{"n_kv_head": 1, "qk_norm": false, "init_std_o": 0.00663, "decay_shape": "pow", "batch_tokens": 65536, "dataset": "wikipedia_en"}
MLP neurons of a small language model. Each row is named by its layer, matrix (gate and up: input weights) and neuron, and shows model dimensions 485-676. Each number is 128 + 32 x the weight over its row's rms, rounded and kept within 0 to 255. Numbers have three digits each. A neuron's up and down rows have the sign that makes its largest values positive.
Before each neuron's rows is what it responds to, as a language model described it from the Wikipedia text at the highest values.

Responds to: Before a place name
L7.gate27:151170109111128167112202146118109110105158142113126131145158125126082096150122127111072109116067067055091124099121165164162158083148135124176063169121116155144144161163121134175085105123175116198096158147165085185131119093072127178131145171138154129099082091102101066164165168140112167138101102126154117072162126097147114121122080133147081128161201099105167087147146134101110158140092098096158144173202135122136136143058074107191179131122129124153115125120158152129127124144162179111148111161175077187090128131129136095192146163082148115176167116141103139120048111119197098145
L7.up27:088093069148088205096149143126079152061157059124151141075151178108138093081118159166114108139152067131171114109133159163088129126095108132145146151138099138140114057157152073153146073103119172152114135127097136068072186136129127160048163150182111184164144133160094135128110139101084145150120115096142101163177127121141148237125160176148142105160075159094127112130064118112141133151148148170141164154150091125121159126085130178153134132137112121124063062130091139120125141112122142159173123128148084097117173153164108137147110123145144152123121127116100102135143147177079152131

Responds to: Year digits and name fragments
L4.gate1715:123126160189161159104143096125128139196060162097076162147109083155177126108130102089101162150165115103090050205086143204151135156097082083161121103100152162159119181158111089151137217127080122127102079109147114102138134098110076115103098152175145136130110110115120181139173167112150136057087081161176117190156087083115171123024148132095156109164153169106119177148162172129119097151074109138145159174134198093076139057120139072157175161133107140172118141087136115092113083128105172117136194105136149130156127105115135128081150130109100128095144148043070182133103103103084126129
L4.up1715:183147092143136086158126180137112149117081145106137159148103112126111129070135126150109189144169156114134110162130160145178111080133107142148091136108209151076167176129111103099097189158162151142142082085117134077127169072132134113089129148153160116170135115102136102146138129148215125149162160125151123102139099113185166126097211119109113141130165171170101174079124139086094202140114064156115088136091159129066119199133140097179108132194152110170114127115142124103177082158149152095129159087146072146108171127139151171065078121120087096192163122171123121111156114151168157174

Responds to: Name and code fragments
L4.gate910:132082079107138058155143098133101142156217171112158105121121122140110076181151111128166069108149114130104102147139148158159107133108136094127166131164140142143102144130127136117127190200187202108114107134122109140132124075156099142130134135091133122104119152109105150146168151199089138209095095178131087198095119121074082159164156145097107128146088094141140107119125107143133160148139153123179079101172105125128120129087143110136107168104128177139152115182149174092104138077114143135135134102130180141135129101086137132089125120195153163119152177062147138087124096156128175119
L4.up910:129138098124152130114110101117132157195185180149119066173127197094137130162133133128158143090089121146139133100130114146196159168116087160124131159123094105123112104126107189116112134102122110170111158197138107159102158085142091072144111088126133150147123110094126096180128138132114208151149193189129129147165099147153155124136195121118152131045138109116153202154081117124126145130077133131169126122141115176055075066161106121179092160088174149122183225135136112101119116163152138126131147128118118093125126102139067112162123134088130117104099117172186128087078102152119152124

Responds to: Head noun after "the"
L4.gate1209:131107136070094152156066123149129125102130114177088112123130122130117191139110116139160160117162107140132095148136071100169161194144115149149139143106144154104133139186148173113143118106112098163129135129165140161122133113097106116119154098130190113072092117119111064121036036036097124090082156203134101178093144144209134175165155154119120144066120110141047118100124145104150106161140158110154075091134129169147134117108104159093111137110148117136065085094106116125084111148137130127128125148129107188166046148118147119116115093130098181209154107114154155099081143136124130201
L4.up1209:116146104089155175168125153111108100121122193102186104080143209110160135127138086152213121093137099149107144142142167099103154163113119149112119123070118123177080164136124164123086093144136110156083130119136140099167175102195110180086130131138152111145093148166146118151102133103114162166098132143080097162090130121132095131199092136132137143060126113203058119156185149131074155105119139134130105160147140125093099155131125099178058074090160139112091112186105105150133100163097153095078084123162152127127109118073095127121127098123091154168139159120117121142137119140152103070

Responds to: Dashes and mid-phrase words
L4.gate1595:100059156126158119098108120215116142108094150135100149084156077189127117144160094098157094079152083145077181142148079147094058093146095085070105156103137127117103074151108059119157144151125104148127113117147156111139147148121131147121134162123145120175146102086162140109151117088148156112194118129081104095195129114102138161146102103120170161136160098175104164168124172136122142102167113123112164136144132123137123163092135074178120070124055118048172158046081115107088173098179103176135122110179127185139125118121132082089143170115153165169136166148100104105096190088110130086
L4.up1595:147153080117088098133162133123119128108045141137133147221141160137087150133088142127172094144174144125111166114129103205143100134175106153149135148138113148164098180111098150139167123107111162121143167124145132149126134108116155110094130146171165114077070174115142161111111128156169107100143148131137096147094106146158150102126084144129196137109159108125160222097160125132129113076143137138125185130121151095151142105161082104085150097167063099113114171128146114085172179175166147128139142131094071183131146097175169129127119118086147130178138105143097125134116068127089123173

Responds to: Name-final tokens in tables
L4.gate134:113128138093112141124147086146107132158131118137079092108110178138149178169136147160179118136138151114162145163134147113115175087136109066145148089170072121146142134089151126156138125119137139101151150072224142078145086152132151155195141164176146144133124160131143099156122116182086086085118122089112066122123143055096140062182152123176121100114165158119137072134149156134158151106127125140156107130171117119089185108173150030150132052103153110072164095167101097130128160160109146145068171175166206132104071139144131158178146123095080113163157139149126145177099119121068119148
L4.up134:108100159164132161134153130143201170081100179109156075124141089071091134108094144141171139109056150079069137080128130092110106131166132140108110113119147125117125125147103079134184146190156204133153141101120103180122109116135118111139087129094196166118144081198157057155098113154162116099128107084128124132113136142087108130126125111112080157190122125070141150159101119196120079130108126072173153094200182119093142142110168133075133150178141168102082112131203154118118115092099145148133102085144104204160099156124174117148136145158186179104083052132166147169127090132201102083

Responds to: Continuation digits in numbers
L7.gate1239:152086154150132082169128103176109137122118114255130157112162143176131164135115172064140115106109132104162091095139114105125131149114153119102086051099112136070069124105157117083131118135151157114139064097131115197128080134142124081100095089062160157207134044129139122152166119118088098087111113210098128099110144115120096133090149059112138163157123100130164144124142103139092173195187148139122143119099133172119108109088116125142115074103136123129154130118093107131150052047152143173090098083082167176142120113175123134049063136158158129095120169131125171192062177082124160094
L7.up1239:156146155108078101179087177105107146085108162099115210163125160092117132151143141104120098188157190105062099123086152163188079159159101094141150151096159158153121174169133180135151077140118114173118156114100078084101123147148138104157106127158085123104118100167170123121129148074112123114163080119145176108103138146189168117138131147142111164101131156095123139111154129195110153137092073053161126149098119099152142140136119172171148101175100117102141138120141141124090165112118149100132118166141174126143117113114154145116136148112141115099130084148110086087215062153082066073

Responds to: Organization name endings
L7.gate822:146134181132108170135112123111121186131100156136195182150152074118144185129123121149145043141210129155156145117078130074107156168165169074102164069152133199130114124173136077141139115086100167100107094124120163122116071154139107122147095034104102136167157070130152137147157031115079108139120162104097144121174159106153147116144187123089120147152126100113097092090086139172133097116092100082202133144167184157158146132104159098162123149119158178173141124162128110048171149164134112163164154060129185112138054129084117164126117166171181122118130138137128152129081159067134190187
L7.up822:156132126065124175095158192129093045151141196084144090144127091109124150082134128154140128202163134127093162163129175074077123124113151136162123097090174120138137112062156163105141133079136145143135097139089116123071119121128109160117041122126162163149121138140143164139130127139138121154142110131163134126090147203139138110157161141135110137087154153109123078149144086159105125107171113095176142200121122196174157108082147149188112159105117158165144120113158121142134169152123096155133130062170101139118098152117158137196126120171204108085118087135187052147232173114093110106

Responds to: Parenthetical opening bracket
L4.gate967:115157087081140171124113140102092116141143076144084144121071166086141141085130100086137171133123130126095147133134158117077102124191133023091115108162125169085145143113189147113148105129166088142099143147150114136104137132159168109158110102152043127123183114167128119131113167159119187125119169096133117068111176058163107143150136156129195142123105136124118139135136123134114125093117137154158117153106158144109132131113178162109120090121166163117146219151124079130184106118143210139124143126065141138131094075126103090112127163085167157131091117113174132119126159107147120110
L4.up967:154124074086106116107143129163204150140164058124099145132111138126103161108080118150172079079135117112247165161128072132127127109195104153077087176187104138143066127137142131125114115139149108145148160190185153108079054115139131143157210109151145103106136097130118030099168162149136122175112142163125121173255116055104129179161100122130111152166136134116106161113101115062134094117134113165130151125182135096107131133102091121119082147143146110136101157112158144118126091144126090126103141125139082154107111118124120116175112055118083166084129199141142123124120089079147162129

Responds to: Proper name endings
L7.gate1144:096095090164144098107151179170070149066157087143123160089106123153090071102160154124157127110146142097093127103104196125103145116157165052169135106056163071124151176117160157121132157138135103091158131082119188149085094088135132103099111144154184153107146170158163113169104138067077115187191095125125090161137131173106123170170168113125103015181093116146079165078104094106165115151126109106141157122156076107166098161150139071100101138147142132098143133087143120104138126111169135163141153096128135164149102199097106147090128138164096149155129167102096209134146121187131096103
L7.up1144:111100158149102105129126112057101130157135128135073142100156076077117131090122166079140101163152106073161160110160168105156127117163178105160090120085119086115162114149114140096122103158151153147132130148181090129148154137151144116157118121118132103125127043158115170150206120087155057188072159078113038157053087138155148204128120170167168134118109035142127128095056113195129151128136158130123141142120153126127173164096094151155120116116069102081109090146182119154187112128162110181104077146114120094125101161205138127063091154123174123145065073126118126119087192098114114164

Responds to: Institution and unit head nouns
L2.gate599:136068148037125129135101115082114133088116172092129127169133063112159101105157074109181113121124108111086085182122105136088122130099122143151123129130151134078134152077163156121125110052191194176152152137132054117143141102144128083138107076139166124138153113188116117138085122115119109156088042129150104092110154110151130144103158117101191101077136089117160154138158171120169115163048128106146173108130169143106153139126102128166187119104143113140118160186136106130063130126101117133104119121133175099147098125104169071110117103162162180160139127167178095110126118131080128119
L2.up599:139128103161159091217134130083107101116098151123118098085200188072165118084122088120149149130043106094144083151121217131140128154149136165154106121146132105115154181096153146110138221126183205108120112101111162106159148161179043105104128103121098118093131099128109140061127092087113128146142114086146100165086164087142110090156148160121148179178179150164129142128142103134169095137159148157114110128077082135070185160135116134203141120133153163113084146095162076090108091170089132138095137178125146130146123060153153112119118087156116158180117102116109091184151082148129159136

Responds to: Completing token of units
L4.gate569:149198113060154175124080108117116095143090078140147132180175157146137109098128135102111090137146115110157107145190152099122151114093168088103135147148122227137124149120105089123176101127159141113107108113114131065044102140131168148082136119188134134117090196112124183169125118129117158123089100126141150132085173119115125113108142125191174129109084074073070119160148057175098143140070106129119109150154076085098180170112117092094069089122172158139143123136167134132134054117126154145153166164144138161140182168131093126128123145126125173039169142120165151073149155175088102113
L4.up569:176181129143129118084104152154154126090164095114133181119097146107106144095157122044139080097145141133114140152116111108162081131094136080124121089116119112067123144131154117140139091115139105084152162080147075151086138163159149074094123047151141107111132108167161172195178083078104160074132112134111172119135094155094133163115123131200156079141127111093074205140116150173102106146157156115109081099162125090114143141120075170138056111122103120136120173131143163142098060150154131102103134147115115118171109121111054140151073085141100150126123084121143136105146072114155103178

Responds to: Relative "where" clauses
L2.gate1823:117111089150048131148148179177081087205138123139159133096084187114149109105078154107145125080134097111120136173106109177145099083116102153096114123184090116144055109108160104129122142144045133055076091178195095150188149104159140099152117111094159161150111139135182163134141097165157079124093106152169088135065097055137126079166139114163127114143196112132157179135175120110169071081138164145160064152087158120123182128121149150112188124083184135121144103158158119082132118132191227150150119166170107154098133092147125121180134071144171127148131109034138112082128085122080141130
L2.up1823:153127169095147086082209200153100119178132072112084154156096147098103134129111150130134080132205085122120183120102152170128143145145091129175082169184121118189088149115120141104168130207118111110154127069123071141124142168162138122126093132098203145118143144116150098114141197113145142114115133165066185120143125157102100117128136193138150113133174147140126072130118129166121078159147142100084144162172130152086152161118112154115168077122194115156140146126160156097179141097106105171123185129120072157131144112054130116166099117147095110119159076136110198163099115070111178071

Responds to: Table cell signs and dashes
L2.gate1587:123102101131149175097155142131167135144141128111119105148159116119165114139086104075095178105147181153167136070107106112138101149099127142125171093089140143135192102135118115137148192171093102129157148141137102172102170134137143139129143109187170160110058175122108090155114106136095150132146069119105139124150082129113136122153163162124136136162230078094095193075114149176106129166133118119084089113087186151105132093077076192137133116157137187079170187097128079162116136098143138121190159145122126118102135136076068114126122082072144140122084137132107221138190077109133125091
L2.up1587:116093127090186119153145134054124135036160138118155101186118175052120140099131130163093109087138120184124165146153116180201118144084091147172093098152192132103165223129131200097140132104130096114151106092145151223118183108114141149108207121145124121094090137142108132120091114156159124172123104129126105115158145113094090067156117156157105091083079119104031146154125110143121121110119159130094117081096097134170139072114046217106121074142108162169105176106135128167178113169098139181149078206116132093046139110088083147094134050134123186139132121144149137106109099126111145153

Responds to: Mid-item continuation pieces
L4.gate1635:097133100115161176149086155180179117178116168118085083123148148122090152172096082084155125158092144153109153129132055137132156118216142144140125088113094102160096096128178142169119142145087099090125082087211141112122154193115111154148160201105144145132110108099038168169125121149099140136105075073133121123183085146145120118122112168126134113135133064088064081105107149117107167140132164173157155136111113155126095180133076171117133129124139125173140150173165095130129119145154142163153165154115151125117137129188121212115122128105138088129116147117160099118079167119188166182
L4.up1635:065096125111127137109092195119147118106158168139165133115151122182148150165121160129127111203128100101119127079114093093126058082090131093158168151151080109105101083101133158133118101108127114157054136091099184143177159102141146122115112135139125165094107146140117130107136139156088118132186154147090050101125087059135134138174135184106158147165142095172119165123128190185166168131127080140135200155197111129149118154049115097168085041083178135100098083214138105107167198142099114146075170132117125131118229173109039114154132176122170157133136093114134129117145075132183147170

Responds to: Year prefix tokens
L2.gate1317:111103096133166116155153183140132110172124111137090111102171083079056170151105099182188123099113093088154145110117102178181097172130139152109100187158140087135158102062094143179194127149117161103126102114158165163121162056116174171138139154115065101142107110158140116112147173235122140151123136117162127099098020121141167133128171138102150106154140135130085110116123122165118178117104077171171067162148144087095089070117115116146119083115196061125122121173076131147220146151098149145137076178118142164143092151110086150094170143168171162118150159070193172062065079078092034140
L2.up1317:136125163055121115165126185090097091151148116163126078155154111099178151113172107067143163104141112142047150123154135064148089135114112084112073116162118090108160161108141081125160146079155135163169079111116091151173117128144134131181198128118096117108099155164111123144127106144114154114140168131149132118076189181105093081169150165102184129108129151111124098130084104091158195115103184151135061134180191164127108170102171134124124118140145126163171131154123109187172103179122135138125135146049105154068116092102150144123186163132105176135041083072163109163105139082118116085

Responds to: Year final digits
L2.gate1426:115126125051097155118101101153120164159102084139142081108131140107177147122146133119165124198128104091131073146122117157166233104103150162136137132111140129095051167104123144122092083116081121103109150086124149148131117150145146097117116133159139202139088152191154074110156154102065149137102075065161123140129117187180142111095156179169121134100134178159140056172095108171094177098143106182101121128094107150125125132085063080111084126130121168140165141074128088138168113144151156106162142097111112143133129164100086092167146171134047121138127179147098154171169152115089115181
L2.up1426:092161116088166113187164110134115159145067126116120115089138137123114125122142170110141185114202136124145193141151090115152146100137164086106120144090118084121139163082177145116159087109152139159141165126123125178129087137128117075153139097109053101062162142161137159145112137075149165084117131098115122179136160128169168114114128129134156139169100131134178134147153105123116095079166184116097129067135120076198134099121120141109136100159170113130144190151128142114112137104136106112164214098150153080142115162158199097130195125104124090103159130129118120128157146070085209168

Responds to: Scene-setting At/In
L2.gate1231:152078083068187142135172132117141090133117103150090090145169130049135183139112101114119149095143089137153104144129109061143174094122116101112092120144140108141110169126111097147093113127143122132177102097142068147096113139180137109097099111126167165173138097130090108164064157158075124063099104071145134162107112170142122117136188119106169133146151093132136158157113133118096141169187081165142160172099147146113119132204152202119092114158138126134131108126150136133108130149104087117151172130118060123121164194071102083147097106105114105112116142169178019109077130122154170102
L2.up1231:084141149098118129144101150112156102144123143147092138163172111101160106144119126156127131103144110110149155123109156152141213121132112090142145093139102107146135138096101080082110078113192122078136151170075092090072159108178155063118197167103152140146131110111131165150131086080120102119136145088097108128143125160132160169137199134079122165137124149158102174139118091125130168149131114103149123116096173095117148183095186119201105116095129075140167160146087153097103095092071205103097094129138094054118138098163203145078137099149087113110127101135032165106139121135103142130

Responds to: Year-start number tokens
L7.gate1026:156144137126117172097132087112131168114082124100159141116097131148175172196117141134154141105128113167112190112157105150085200093158101094139165105139132105103115121164054086082138133096122137121124130108147105081071123076170094121142101095111143148117118067137099117074151134156123077176089089125124083151076101129181110156106092103143109180058166121114129140109151106091075079126110138134147136161122176167103144087113155124135166133120063151131157124128093069118118151124095090099087133149091151133095107156191055073097113160104122104147132122167166087182154093122149106067
L7.up1026:127163121151166143177165099123119114126075142144112122150117123108111136156119101087160112174093157120056187125103138124187143102142138165163160118116135178147118159149117094124151155113109100168117192084112090146095051116133108140138091137075102147110106093133115127098122130161169161167122102107179178135121077117098130131130109153177186147133192128128138086143111082140092081071081138123060080114079097109180131093142167189073153136098121085089061190163131088066170079121106094119106143131112133126103123146119164144111126105105146127190145134109125108166143151141149087112

Responds to: Year final digits
L2.gate942:063186145133162096085156111090066108128122075140145127117119167057133077097110110109104126071145170150152149119115106136185141171141136081099087125115104155090171131125117124110126130103106172123099150137120121077097162134077156067144115075155147179179132195204113052110196117140138148147117131149165129120135149106115173168158162066179131096146181105115154142123136116083111154136153096106162160181147076117129119132139191146115094120127090090101138177181190126106102110083143117134101114096108151125136130135122117131090096148118028104079084164111153103082177165107156206123
L2.up942:159121086170071142147130149160037111160092078137122168095177127114124134183085130112102148094106181195108089132139148085125105144112142098145164131113075130176091109140144098139135121170093157151055095081141109191093102112096166133148102208149113105131086126176114151147108099096165105105054136084105089110136135165042123169153090138141106169180097090139113105082130041136168115118122101144090069066139169143127109104120081101109141094076114153100150194105128174161143125078147158109134117114158101099144125127195134119140109124130154037140116141122127126202151125151089175083

Responds to: Phrase opener after comma
L7.gate655:141189153071155128144093147153132108151150151114076127121130195148156177060148089169062117148086113088121161141171165109079100128072120128103067124168109190131120096110109129099109128109155084116137139159104152135124085126130142052083087124124125117078078149133125120169149144100117128142067112161174179129097123086159108131153154080124169154159110120144156130143151155171116106149140135154127105089148105124111059115182143077147130128093155123136168178143172139167109170103142141109124131124126220096128098127136126147101214123191123105147084179103183092156063134076077111171
L7.up655:133155061174173194130138092108153123143154111123168125090118131190145172125128155169068105160130204123153096155167123116127179135095167081161128150130088108127090089114194094145160166101132165167105115161137114157098149170147118166151111144158179186164172130085128103117163149095078117121127183148127168132156117145126104095133143088100096073157125110129104178089156148103076116133083124187152062095131111134140158114144148099138112076079144129131125158138096115099128165127181131122125065159189127155127104133106119134163189127149021098102137129132071080121083150108110169099

Responds to: Phrase end before delimiter
L2.gate1318:092124150072146201099139126109166124162114101158126103179114085119186137127141116086138165180122120110186112137154105133151156184129157150033082112114130221140102118155104111144137091159141117178105104116134114145147139122144116177076154136113161120129114114138137139120174165070111153137103153121130100144091102224116193154100105175110103128124102110144122109127050227124129060079099105158127122163150087129169172146082130185102083126145087126136166192187113143085149134096175138154149073141131154181164090104106102097098134172098127147108061152165129077176163157119115114169
L2.up1318:144142109070158107188096111168074163139074100112133103092121185153092118139116096100120129088131132180161150152139126114116130144109086116090108101125051093132124151159118100166124161038092116156092141094132128117148121149131142125123067132150086158183154096123162140151130047138125084112106119147108133136139144138176076123119119135122155138092143090211171069199170117109084143097144103116147156151161111149116115087121152161186120194165147159148172081199081126132179147141183141116098132079121163078198152088147102147125117136087137152097115154207064191102224128137169197102

Responds to: Character or performer subject slots
L7.gate819:125134150112151117090117116084136142138107187111142143118115143119130133142171118100126170145114126144114115155106066145141111134116103065085141109147119120143173087145112144144141096146093161106141101165161124167119109098133092109156087115089125117143154118128166117160112147115110097098065113146168151176112086101163116105060139140141135083114110051124061069056122122121071200158115135147142115121075136162077196090116136117132119122165116136142170208175089114106110173091142210194180132113134153143135102135180125146103132145142111122120046164086129125088138115110086132127
L7.up819:096121110118132094101122106138124135100134191095136108141154177140151132157155172135129153129106121125152095133137080156103114102151159112128177161173128118139164151120110108161127110195111110112153139167066141123128145132107133181131188167147118099167106056198111160117206098131147139065147084160084106191109163150184160115089157123093118112191074113127102158074111113095112187138141135077147160152084148169109154199122122144148091127117126105210133111198156131145156126175089151121124099190166130091121127130188104135109076130106105120126114123076140140160157108164136177147

Responds to: Opening brackets and quotes
L7.gate645:138066158113090133119196125118150189094089211117156178139071130108161124112151119100083081109134102115117176177151127139126140179122196109116110053186068095150073133143148106153073103086154106041137119158126148148139094104130091124126178135164137160111201138175136111108161160167093119161118144114165089178166099090142106162102133182108140132110191086112108119140133145143105143120119124178115110142115137162117143163141102064149189115209116125148122168137160109135176095166163141098144084152194088164100096129098143119113115162123121170102112120146134132121155144156213135113
L7.up645:071125058155162042125153153118142118097181139143123161119148100152108076070186122098178110121210078141129120106148156166064096143142114134177053135100077146176074163154118146169057118081110084087120123124136155101082079128144145110120081222125107107030156128131157178092152125169114129135136147145188146170166170094173100134174151117122133159135124113102126093072144175108091050115128163188101092087131176132052157150152090140163093135051088154113095120124121148132114124135119134144116112092108125184053122133101139132122085091135107100128124156170133094153146136132147136155

Responds to: After personal names
L4.gate154:151185140079154127090124160120133107113104108147116131140182165128093129160173080142134147128075071157135092166198150070183107181095177122138116142089107110101124117184082101133138130100151112118116150074080122128173092123115118136110131215125169100127145108175116085087123151070116118072100152140221108152120091153147101147181126086119079107079090128104121123125156128113152212171151174065101093102107141102155085158142105113142100111156140097142121198158107169147141123202143095132140061153168165172160080078138163111089115181130110110129206140072129166150153124060173113119
L4.up154:118160160172141098141126136100140135099154096104129178150115142135207144082121148086133083190101146151143106119169175094141113121100170061116137107207061118173124121142130099121009071158114132108149092167151100123111103119110075096116168129111115212112085162103129150160085156139105103133134117122108138164114103133088126124172114096111155098166112064123130144152123158123126180112129146126155131076169141105110096137197152120171108154139184161099153103075158091163163068086154161129107189126095037146137136088181171148071121101101081150100141134133096095122091119121094176114

Responds to: Sports table headings and cells
L2.gate180:168087150137111092167113098133190157155087135089119104153184131101131111166096122143155116106144171180149084064164131148107150145084088097133131142170135136128181114075106123120118093157126145129143140135141180115143107129107149136176099202105105138202130129150098146159169079213123156137153181128122134102055157136118147141157127154091149095106131135113153143093198125153118158170048188158131123128146098107133188088132163151071124130170156124110151194122173201132086141139146157093115128115106128096092150161087055167145103103163085103171098081134145095047198123156137152112
L2.up180:115142097140160125159163107129108108103135108173148138091122131062132099126131120098193147102219119112144147093153184121079097190073197113151183081138155181132155152092100119143126137134139076113157099120098146078094092171153118183170081050133163095142123107198155121138097122100108178179100145208105095146106083083139175093132109124102115106146208115145137140072133097171182136141131139078079110078120120131138079135140066115089165159124121157137141122121138134148119088151178101086107176155103116085136160152081179098138062130127135147127104117138181096137152066125152082165

Responds to: Next field after a separator
L4.gate1268:164149140106095113176100148080160121078139131126151160101203155160101076067146132128138130093145181181107107162192132099125140125101101147132103131104153142124161098116170128172150126162141139106084158133092133151149163205101099172094096133091081121118121092118146138084093139123218117053138105124156170161165142176155096167118137188075060129149082119127139164112138157135181122144165148115141124173096118126140120144140136129077147144098150190102165158141077073115127123157161150127148144146136148145201092112111143185173083081129106123134111122095105123128173112136168186135
L4.up1268:136177106125147104144113135097101138127142184096130132197121132099096113106125096143132135142128086120110130153161093116138102201073144126115117074079151166128182144134110151142115121129138113117148125155092226108117173093171106052113158116138101144112148078143153200171202144128154153099114159144087157123150117146068104110141076118146146107119142124073145146115146091109109127069160117122181154130064178127124119145160137172046101081121079078114106150126126128146127126125094091142084108086035112080130102077175076124169144125117101115170126156186050120131063141130170106112